{
  "n_layer": 9,
  "d_model": 576,
  "activation": "swiglu"
}
MLP neurons of a small language model. Each row is named by its layer, matrix (gate and up: input weights; down: output weights) and neuron, and shows model dimensions 80-143. Each number is 50 + 12 x the weight over its row's rms, rounded and kept within 0 to 99. A neuron's up and down rows have the sign that makes its largest values positive.
After each neuron's rows, "raises" lists the tokens whose logits its output raises most directly, leaving later layers aside; "fires on" lists the tokens most often at its 100 highest values on Wikipedia text that the model never trained on.

L5.gate1519:64 16 54 50 36 56 49 44 47 58 44 64 35 60 61 36 43 64 44 48 33 55 57 44 49 29 55 42 49 16 61 53 55 32 61 35 53 62 54 51 58 52 63 61 34 62 32 62 61 52 46 50 68 40 47 64 39 48 57 59 53 63 52 45
L5.up1519:29 60 55 40 52 62 56 60 45 40 22 43 57 64 42 46 33 47 51 45 37 57 53 34 39 36 53 61 59 29 32 40 26 36 59 51 46 47 45 44 49 58 36 50 54 59 52 64 57 37 39 42 53 56 43 67 30 52 50 38 49 59 31 20
L5.down1519:50 56 49 48 41 72 61 59 51 64 37 49 37 54 72 22 36 38 60 43 44 64 60 59 45 46 43 38 42 42 46 34 48 44 61 58 48 53 58 82 45 76 37 55 23 29 40 44 48 63 60 40 93 47 59 49 48 34 51 48 53 68 51 58
raises: " following", " existence", " creation", " construction", " introduction"
fires on: " the"

L5.gate965:59 36 45 40 53 40 43 33 26 60 45 48 69 63 72 35 50 54 51 50 59 41 50 38 57 53 20 50 51 48 37 51 59 50 54 55 45 46 38 63 55 60 63 60 55 66 51 62 48 50 60 65 42 49 50 58 47 65 52 73 70 43 43 40
L5.up965:28 36 56 53 60 40 45 52 61 44 61 62 42 56 56 43 34 53 52 53 17 51 41 43 55 50 34 45 66 62 55 67 58 31 40 38 55 51 65 45 53 31 39 71 58 33 64 44 62 54 46 54 56 40 28 40 57 55 60 61 44 58 42 55
L5.down965:68 51 29 47 58 53 49 48 61 41 47 49 45 39 30 30 62 47 56 68 32 46 45 55 48 73 52 53 67 44 51 60 73 49 51 65 57 23 50 69 47 29 40 79 50 43 68 46 51 46 37 43 64 65 38 69 45 42 54 42 38 52 58 57
raises: "ually", "ual", "iv", "ition", "u"
fires on: " March", " Act", " act", " April", "act", " May"

L3.gate722:48 39 44 50 40 43 72 55 53 47 36 43 51 63 41 50 59 57 31 35 42 72 56 52 43 70 48 42 62 45 55 51 34 57 47 55 57 50 46 34 38 95 60 60 39 54 55 30 42 33 54 32 61 69 62 47 32 50 77 58 47 43 69 49
L3.up722:29 55 46 46 56 80 59 59 51 59 31 61 39 53 54 81 40 52 25 52 58 66 47 63 47 46 46 33 39 45 36 47 48 77 71 66 41 46 44 47 36 38 44 59 33 64 56 51 51 45 54 46 41 46 49 61 51 53 66 55 53 57 34 42
L3.down722:51 44 52 59 56 52 31 60 60 58 45 65 42 51 57 55 39 56 69 50 56 51 47 80 34 78 70 40 30 28 43 46 56 57 67 57 41 28 44 46 53 42 62 60 28 53 71 39 49 51 57 39 27 87 67 53 32 35 37 49 58 24 48 49
raises: " time", "-time", " end", "dale", " beginning"
fires on: " the", " ", " by", " that", " same"

L5.gate1171:71 42 38 55 63 57 53 45 47 64 73 58 64 37 36 52 48 64 55 42 64 70 50 67 66 52 44 59 47 58 36 54 50 56 37 46 46 42 38 44 20 31 60 54 57 37 66 32 51 52 77 49 36 34 42 63 43 63 45 58 41 48 45 43
L5.up1171:56 38 43 62 41 57 47 36 45 73 33 49 55 62 36 55 28 32 52 49 52 69 47 31 32 50 47 58 60 34 53 55 44 58 51 63 46 42 42 43 42 37 40 55 73 66 63 13 42 42 40 33 17 53 38 52 29 44 58 68 40 55 59 62
L5.down1171:57 43 53 32 57 41 46 32 49 56 40 38 46 54 66 56 42 53 63 33 55 46 50 66 43 41 47 35 56 46 61 51 59 72 46 60 38 52 54 67 43 45 51 56 51 67 39 37 78 39 51 51 49 46 41 42 50 75 70 56 39 31 52 37
raises: " have", " serve", " operate", " are", " appear"
fires on: " who", " that", " which", " they", " They", "s"

L5.gate129:58 46 62 67 48 37 72 30 52 63 19 63 56 60 63 33 57 46 41 34 70 49 50 59 32 56 56 47 76 51 71 39 69 40 54 53 67 53 71 52 57 33 51 39 52 54 44 48 47 44 58 50 55 54 49 62 52 56 62 54 34 49 50 48
L5.up129:44 55 55 69 78 56 59 35 41 66 45 58 34 62 63 60 62 58 51 61 39 44 54 59 32 31 59 44 68 52 47 46 46 58 50 38 58 62 42 56 45 59 38 35 50 38 48 39 46 48 37 23 61 49 38 46 47 43 41 56 31 70 53 45
L5.down129:50 36 55 56 67 43 46 33 50 71 53 32 47 38 31 54 39 48 39 71 51 49 62 50 54 36 47 38 52 60 70 49 53 45 61 33 50 65 38 68 44 48 48 70 62 51 37 51 66 61 50 46 43 49 62 25 41 43 51 61 43 65 54 32
raises: "hys", "hen", "hysical", "urpose", "han"
fires on: "op", "p", "-p", "ast", "ip"

L5.gate495:55 60 80 41 62 30 41 33 29 23 67 44 59 64 73 46 37 54 53 20 32 58 48 37 53 67 56 65 38 48 56 54 62 65 65 54 39 46 42 46 26 40 63 44 45 56 46 57 66 70 53 53 68 35 37 72 40 69 62 38 39 65 53 44
L5.up495:59 48 61 33 50 43 73 35 50 57 67 23 54 32 70 23 70 40 47 30 38 51 64 24 61 49 56 68 31 55 46 63 55 40 47 37 40 53 56 35 59 48 43 55 49 65 20 70 64 56 37 53 65 41 61 59 23 67 55 32 50 67 44 37
L5.down495:48 34 29 38 67 53 35 48 66 41 40 43 50 54 68 52 49 38 33 36 54 41 58 48 39 64 20 40 29 43 48 44 45 68 48 39 53 62 77 45 61 32 40 25 70 80 57 58 45 57 59 56 53 50 44 53 42 68 34 49 47 80 55 58
raises: " There", " Although", " According", " Following", " Each"
fires on: " |", "-", ":", ".", " –", " -"

L5.gate133:54 28 71 72 65 49 57 72 59 59 48 38 40 47 40 57 43 33 75 29 61 42 45 66 64 59 54 51 20 45 58 48 29 62 69 57 53 40 20 44 50 50 52 40 41 51 45 49 55 32 35 42 44 53 38 51 50 66 60 53 37 57 59 39
L5.up133:42 33 53 65 38 61 30 40 48 49 66 37 66 50 49 54 78 51 37 76 23 58 52 55 40 32 46 55 43 71 46 50 58 53 51 55 33 41 59 37 75 42 61 33 53 59 51 80 39 37 40 37 38 55 34 52 55 33 55 49 65 46 49 54
L5.down133:36 31 61 34 42 60 27 79 48 33 53 43 40 52 51 42 58 54 60 46 28 38 62 35 35 64 44 54 38 47 36 47 57 48 40 60 43 45 39 59 50 31 31 52 42 58 45 46 51 39 48 48 47 39 39 42 55 37 33 58 43 36 52 59
raises: "ood", "iant", "uer", "ift", "uing"
fires on: "G", "-g", " g", "g"

L3.gate945:51 33 46 43 60 49 37 46 69 42 57 26 37 31 56 79 44 60 36 63 45 63 63 38 48 42 45 65 56 66 45 62 22 62 51 41 55 56 46 63 57 62 40 49 36 49 51 73 52 41 71 60 54 33 40 47 34 32 47 53 56 45 47 76
L3.up945:48 32 46 32 67 49 42 54 59 35 48 46 29 40 46 60 38 50 57 23 63 55 61 41 25 47 61 54 32 48 30 41 39 53 52 45 33 58 65 70 31 44 43 37 32 44 58 63 51 49 75 51 66 43 47 58 36 55 29 50 46 42 45 53
L3.down945:55 64 49 47 38 24 45 52 56 43 59 39 69 42 53 50 40 47 58 18 65 57 64 50 57 48 45 69 46 19 45 45 29 49 36 56 58 46 29 55 34 51 46 41 46 63 66 52 43 56 69 45 46 34 48 41 39 40 46 40 48 46 40 59
raises: " explain", " remove", " boy", " use", " remain"
fires on: " to"

L3.gate934:44 49 39 77 31 35 58 64 38 52 38 60 49 72 67 43 51 55 39 35 40 38 27 60 64 45 58 57 48 51 54 61 39 64 60 61 44 53 56 48 55 47 60 65 36 58 44 46 53 47 43 45 47 70 59 54 42 55 59 54 64 46 47 77
L3.up934:46 55 51 65 46 53 47 41 57 36 49 27 41 41 59 32 26 51 59 58 55 54 54 55 56 49 45 31 49 44 77 82 27 55 43 43 43 49 35 57 53 36 43 47 41 45 42 45 48 40 47 38 31 62 54 62 45 43 57 60 39 54 41 51
L3.down934:32 53 55 43 39 33 48 59 65 59 50 59 40 42 46 52 46 73 60 65 48 51 34 63 47 63 56 32 60 42 49 72 65 31 65 38 45 36 49 63 70 41 64 59 50 62 50 79 47 40 48 46 45 48 49 50 50 56 64 38 51 69 37 40
raises: "rad", "itation", "aus", "ause", "ounter"
fires on: "C", "c", ".C", "oc", "/C", "-C"

L5.gate225:53 36 59 30 62 37 70 46 45 41 56 65 63 47 59 35 57 52 61 39 36 46 42 34 49 26 59 32 60 57 37 67 29 38 51 43 69 52 56 50 55 42 51 52 60 64 73 58 50 58 70 45 51 64 46 60 48 52 58 34 65 42 72 58
L5.up225:54 12 50 61 56 59 53 52 71 60 37 56 49 56 60 25 51 47 73 63 36 58 31 53 68 62 56 45 41 46 17 54 24 30 51 28 65 43 52 46 61 63 68 55 39 56 66 30 66 65 57 51 44 55 54 34 56 49 40 35 50 44 61 56
L5.down225:44 28 50 48 50 52 28 51 54 44 57 59 49 71 73 40 61 80 41 22 41 50 67 66 50 70 58 57 49 60 35 53 44 43 63 34 75 51 63 36 71 22 58 63 53 62 60 52 53 55 47 51 49 53 56 40 44 31 45 55 50 39 60 61
raises: "97", "08", "0", "07", "°N"
fires on: " ", "-", "8", "==\n", "2", "97"